From a checkpoint of a small transformer trained on Wikipedia: 8 heads of 32.
MLP neurons of a small language model. Each row is named by its layer, matrix (gate and up: input weights; down: output weights) and neuron, and shows model dimensions 64-159. Each number is 500 + 40 x the weight over its row's rms, rounded and kept within 0 to 999. Numbers have three digits each. A neuron's up and down rows have the sign that makes its largest values positive.
After each neuron's rows, "fires after" lists the tokens most often just before its 100 highest values on Wikipedia text that the model never trained on.

L9.gate156:458543469441518422528427440464437522506501500482488504478516446533519516503489479517482520580474457571475536572527570448466465539489443505453451519539463512519554564482588482500523460498510552483526617454473548472471479511453539491476518537487469586526515493506505528421475471545497472511
L9.up156:453429542458510506454493554542530452493570526467508459485494486513501544543519489542406433525407489454492469515448507537501420456509549509514498500533528528445500483481511478603486471521496485519493515496493604523505469525428472471500566521574544559519509538443528558513490488531422527401
L9.down156:495478571449484571479590493493528519516553555542503497426509478529503523511487460504427489453441506545470545427549497507467453507376479546415489550509469463431492503439458477467558495509486508587560469522559467526507572477563517528439555526501444473539510441529525517526539481464467484544
fires after: " m", " f", "q", "om"

L8.gate281:458533543469513445496510466505588544566490405603465474468554510506443426477447553506511462514441517511475496466458541440494477498540538475498495421528539475535487518560445427489441523517588499478574483408490465553522550528502496503477505531492494497500507552482489489519438447435538476518
L8.up281:547513482462496533565552494517472449531465472503514482494447515531412488471518515447483488566472464544474525486483536467462508575477590628493506497449500469470407530507484493464487519478500547481481537486502562592553553543515504481484518513547496535473446413518488624495452494495525498510
L8.down281:489494532418428515457474587533521518542489534520558508492512552559546523491481471453465533473482468496454535536515472640548492422496531470577534514518514443448539510573503485439492418475450428571519456502509480514542502474500475605504479530515507509530460602516455531482488456577477500465
fires after: " m", " M", " L", "m", " l"

L8.gate243:556520546479563499429616473477482453482555423496484521545484526508492461499513577514518542484539473512487497554484480479443397580443513492432498523421471526424545446529483487448511538510503449531441497482498442488520601460468491478499476504499575478513516511499539495447529450462552433524
L8.up243:510549490524506442550487550474533521562522534527452488482577561437529456443505475440554542446471480532535595512490481525519471539504555495493520585517432552542452463495489548463481463517490510468518560546520519483490435546460492472476484554575573494570571407480551443490466560594489427502
L8.down243:485542496477496470532468541499516552435447532470531478512485476489565450480455524446498501522506458445440479447503456434491568552490516535498527538559545508504449505457594498448520500535575438508536512518459556458535454454464462586538410555500534493542492547481510566466537545511564509515
fires after: " t", " ", "o", " T", " m", "y"

L6.gate9:547488468552432554503418467489438510515448487506522459491550505551521466449487473480541571451466449473563467460531484457549451467512530504480538503544480523530535506591490503546555517481499451467545478586474533498537516470489498436507415526516436437502512524503548481556512542478457515443
L6.up9:517520520554542590506453506481442522506520488519478507491478485443519558520563498495503491566522542488468562474484425552458461524492513498484497478441470468547466569520473518542490472473540472479492440513522527532539446528504484500528486510482501452490506527516567484549463500509448510477
L6.down9:462466455428525534577368536466488524512485442460546576465565478535485511493512488486449543496463510483536485543422507514534536472453474528428500531423511577472504543521532482451473471485528529488568493493509454464470507497467546507473515534522532511553477552499504512501462430518474468547
fires after: " the", " S", "et", "v", "s"

L6.gate0:464525503494507517502467460539570527576546462543422528525535536509465484521494431498507512502477546524463504479492480418558439518482533529517450489479450589506513464563495507461480448454442531558513523449501557466446534467502477557434474537562488566424552466519506505477542468480474483545
L6.up0:518522505582532518506593524475472458553528460483523458503461524514485532570538472467530451519566475458524531473505462578545541505468495499461455513524467509579430478497485438553513453481489515515552535572497519551471529442501466485464477547421489487479546405476435529531517531520528470600
L6.down0:488519475469467515474585476504503496506511485503512447446594541452530461470493497545465501471561534482516421542505489498538428467530494459619469538454504503510482549519516576494457464462515494460426497487521484515471473530452524516520483534527463455505518513522455540547534504462457487554
fires after: " ass", " Ass", "nd", " Dem", " Ar", " P"

L7.gate292:426524542538458490468579463497564557536482447528461574554524443487409501508445502455518411514506449515525514482470398462535472498529439557440558453503521479525565488512543521563463527392511513435544557457511486483533456547490513434505532538478549534500516496483485537481553525486504520474
L7.up292:500530478527471488448571501555488485446506464543457463467483518480526501532537541518509499454578507427482500477458430505460402494499492532413475481406493519525482544491474511511553484431499529486557438601506535481490516417478529571558519476487485501467546423460465507467495480476486486477
L7.down292:546449496501416471456503464578479495503508521498483521513504541562505479479474491454417446469553530527505504444593461507494412529491585471538423447580463513538492495456445567464535443501501462503489468570513489530502551467533553548569493502474533447568472541465551448487484535505552512536
fires after: " m", " f", " C", " cont", "r", " M"

L6.gate313:526454557465452559450500502514529584458507560477536526522510486539475496429519514483430560487546585453426529497463561525466508546549461450477561446433557564467452482558534491512516440528570512495469553507531443564476531536535538530565504481566528581491557478452512478461529481538511528408
L6.up313:566525512487488484516550497471491605525486484562511487589507514472503504491452528512474601469534518472456512549476505546494463548560457446509544469429480519522520545493510548552460512485451475514535502542478479482558511535536489447501522493517506519476549515512532462514547502450493436530
L6.down313:501478435534484534400517519516642472456483497569447467532488521431472465411510467441595458489506472522434511589546476548489431494558522452495469533480464449514577513494452553448469517494501451494480500479490496457476530508469554507453482490454481520459522471485507504541537483455461572535
fires after: "ult", "ute", " polit", "ry", "um", "at"

L2.gate271:492481541430555511503453418556494533515508413425423548513405438524485452430516574403455491496525516521484537532421498511531462512492463486478475405425562478490546491518500465468510428496560478517514526518477499509512507481497548471561534511471580511493484464509524519499506479507518430562
L2.up271:495485538479521542560420460550546535434505441512460544548443486560514455478544535445460567465490498480523519479476513526548433514465458497453520408453532462472553490477552511465428420508525459488485472530427458511519422407512483497549481513522548537561453462535540498515541514500542417492
L2.down271:546520492477436468522521472524524472475511542524541437526573533442484478460513482535522512505553448497505470515501524521538528473482517446518596572450446461449484489518457485495495518468452530495497502435466528476488572461509479491510498501567476526556451415449494487524461462500475477468
fires after: " G", " m", " g", "ult", "at", "cess"

L7.gate96:473462476487541576487496480502537548509365460508517521460477523462410533501489490561471546462476481526569455536479443555552464524454504581512494523519500497485507534475527501495547519502503483564590445541460459366537501507459485485506502442513514442531472528473558599523577463453557465490
L7.up96:492448507436477499482485482507485527494427423468551536541514563496513524556502472442517488469532563455528434505486469446517490443544468440504403495481522451498503535531511487524529554430460506476516542565530594495476514466479484474473499533499495456494570453433538457452463493510462543565
L7.down96:561455483487506486521448464473533524458478494571465483463459478543546501534516483524497542499440561436537580495470537478494450507521485512530450549445527588488537502521433574497447523454506521497506504523500487492496492540516513539637502479546441506455498511523595497466444471546475482558
fires after: " w", " st", " f", " W", " g"

L8.gate169:438431507509472550529451488535541551433462511565505488524511473554554530511495535466470459439511447492464482536583406493432469536448503515484481521531561440484478475494522468508530489519434525483445483498538414538542418515530514436606507537503546510509495572534548479474466523488474524555
L8.up169:444513486501511494512502473459483455469534515497513508430383513515533474439561476503474434492500505469555498462503394570534482520410536579407527564539552466465516465497459476468525464543454539487517504450557506485530534506478494454444508490529595514477469561539441513456501463510575477419
L8.down169:484529516520465466508444449548460438529548502521467539484509532519492377466462493492478563516610555545463476511475487503446501498440438555508435479504482480472443455512537433500501478553512545492472488467424473522488492514522541479497542439566478537562517506506477476610425471457518460471
fires after: ".", "om", "u", "7", " S"

L7.gate127:537538496492568454399506454431464568601379534508469500503473533496472445498462511558481493498475459457542494490524514487552453558525464528549496516495487462570512513485490471515511482511642494515515482450565468497474549554580559577517496537424536495434481535525572513506451478489477507555
L7.up127:500497492494505426473508499452532474486402514487515483541500528462512503476490509560505501541460445453537473414524448538555479394537458459455529536515483511522482514434566564461517531504514485470460496510519450385498437557483577474553493436449484483500491435540530488565535438561511503596
L7.down127:502474493524471556471474479521488461471426558537551497454451507495478536455523562554528514490471516566557552473514536419533536481522487456488471491474422551521561462505574559455487494521483491522488567437448477453537434605468486489528515506511453505514448470441480417533485473580520539501
fires after: " W", " s", " S", " dis", " M", " g"

L7.gate290:441482545521528446438542492502509580498540532486524552471580476484549541554609473502510520469523486471566468483481453535516527510518484488574520482538493461531468528537517447531463469531457495550520590489406446478529520445460543481444484471505510483482576540493570477460556590466483524446
L7.up290:451515484476505481476501546511584537528515494487538516441542442461558429463453512551533444494529440465537496450464537485540491461528526503486506559537425511495444445535494450463468519505426402544545469445520512480443444475485491543436526534496494594519498503472487492477538546493448444524
L7.down290:460485599516497466464512471474531486486509545449572476449461486461504504512483491502565475522480490425510488491449407481491500439461514483590564530468463509602512511483523575462577476463467491551513599457539486499461559456474448492467503485454482524536594505504461470445522549500537551410
fires after: " re", " res", " d", " con", " v", " sur"

L9.gate240:528547581464479515378515556564470543515493483531493539470465475526532475543506530456519451467445519493502398553403546505526525459551455480495487510418511565559489499510515519491437477588583469515504541521481490548506533441480507479548489562605493521472479458524450459467443506516508560433
L9.up240:504537476541548489594517485505431499540414545505505472461531528468479509518512512455550471467430488503533471508509516425474460562488467483405449410566436458532498508544461434567495484542510461490555540508493537498495536459435553489466582484522505528459472525528515457500440532509452474530
L9.down240:511516475526551479470509486430489509504467506478448501479475462563570515491568504486469456469469487556470507508555466462501506570484497459490483591572481438430531460491474509503556426434519434498503474544475504500424528501509567501498495463465595429508586493472522504461553482482539455492
fires after: " l", " L", " a", " st", " h", "at"

L7.gate175:462430510479499482503472491478553572438534425525531571488500484512562413513578489510516551493520552497504487507444510461473528495491493533549495557493518407573430513538507483503499471453472462402469475583580537523421502506504511592507560481474465397496547513413535492503452487474491456586
L7.up175:489530504518478511524491600543561447472526554543557501511487481478484507447455530504542492532563521482506510502418548532489517585487579462532446507450551489519527568588447496542459448539465414472485504540452610487494488394522522471498431522402487538491498513483486518536512477511444469462
L7.down175:463425526452516498517469367590519457494475578524496447457479568570508524430534554434491561551488532523506474430483469475485552447483568462509484544481450465476537502533548533436518495477416541506496456478460565432513513512476495438500556552467497510511481465495496488505504469606491482440
fires after: "c", "ad", "r", "g", "in", "oc"

L6.gate90:508473489450603482560584497450443546514471480491473499496569521532560500421570487511501475525485522498466522507426506511470435543468549542448557521501514500499400500435408489513492504527524480453547540501515496484546525514493626504559479522544420475415475498539522510467505453455471496506
L6.up90:437464478417476499488470472523443526397456463474502516549559461501566471462506509477476506488552450496443420518457444462490483491493536478495519523434515482486522502466486445520483450497514477488573568605551464519495495550478585568521466560513501515449517505541542506534469516509487564523
L6.down90:451570475564500493464483502503603354459498528513436573485543441464487494493533433453489502504506520523535534470533562469570479579464459567466485520551430462532517520453418510486527495445446519471502478483518469536536498412447521478480531500531483464444518459570460471513448472501559469508
fires after: " inter", " N", "om", "|", " for", "N"

L2.gate181:432535477522467493471467459514449482402482457491453539502488459498510527458537532487458541550428544492472461470527472460477492538591480539501428474525507482493495492475498418518618528532466495460449513536478558513498415542443512480542500580500583521528495498475509445520480488555556537492
L2.up181:515553475555524533547472576494517542467435482446570527565565539465564512445464487455516524473474582481536408414534546585521458515492555486514519493514475478508512500462456518531481443510395407541482532497533454458515497529438488545468486539532508516419522510523454522527464522519457493477
L2.down181:524521539442491524500504449509514529508555485529475461578570426510527475494497487564545465534504548508524559483548494507541587490532500491504550490455414483508478546490551594544531454468467517473580511551440437490473551511507441533437519464487609514486517500525543524503528500484428489490
fires after: "1", "2", "3", "5"

L6.gate305:429510537516440447517520476512508519502432445489526531495503548565533471482542451560472502506497484468467463553484514491512481493497540530531419437559504458471526531536509455448497488464489476549474517555481466418496462521531470521497446504546423471510474520519604498531465487489457485511
L6.up305:555549424485464517490526553557478462527533513471506491474531514511490490526581488524468520460460489422507449532496473464581493515520532499488500572508532457616438492537380481525511465548506538515503518471463520485502513588486470565474539522534522490478537546542441519526540576503466534598
L6.down305:513533507535506486448530515483468514515518489533541544512532463519517462467482510488536578561463490488396497539530469464485645454521457493457539453457497464519515490552501489524583490427456515559484539475470594549473528466542499514607540478522481488546609411436518464558543508564547530390
fires after: " d", " S", " ", " s", " re", " D"

L7.gate176:468514470526511553517497466524484422430510479499434517443444479671506502504526464503588471514468508467470460564475518504474545482510472571530436552512564501500495482561537468471410459503525442485454551556531474484467535560433537481530465538572464559478476538510476482522528477442488534389
L7.up176:415515476519524518494520475533541410475537517541558502493458515528473456572481461563495454416478420557533501527459576582558505498527501473553460496481510488442517539472503480536465551548461454475538473529494439500508502563508502432482551456519474483579544543501510489462497544474472557467
L7.down176:426493520494500453594508475480446501472517454520454525468502533502495494462396483559547459512503409486508552537523502466556470418461489558454442515497525486386469503497511432568504475481458516528520516510497560453474460548450446458489504487591456541512434523503525495489454473418532526482
fires after: " f", " m", "1", "5", " k"

L2.gate240:478518530508446517461524476484488528544508395459434476506482473533481486519517513446498595481518511515501545460526468570539536470436497491533469511484518454514458505495568484465467541591480553496465485485501532548573474545469488479471456422491485539480556468573483475516569444539490499496
L2.up240:500391510507480580516514453527489522553493457412446492462598457443464465535488510502511597424533599463521538442498517489469523555480478534461528552383466489504477446520514464501502516543541547482478508437549526509511520484571522480488505504494518513468510538549394453480506420519515439542
L2.down240:471502479479455482489447499547493490507472564513546574542496523423537489553461524428551491534495518487481566460553496499540505520543483474532445466450594456438478517477494517564591509521563499511540450520483478554507469450514468510611452589564542533499507473436558501491464515409490497513
fires after: ".", " V", "os", ").", " S", " R"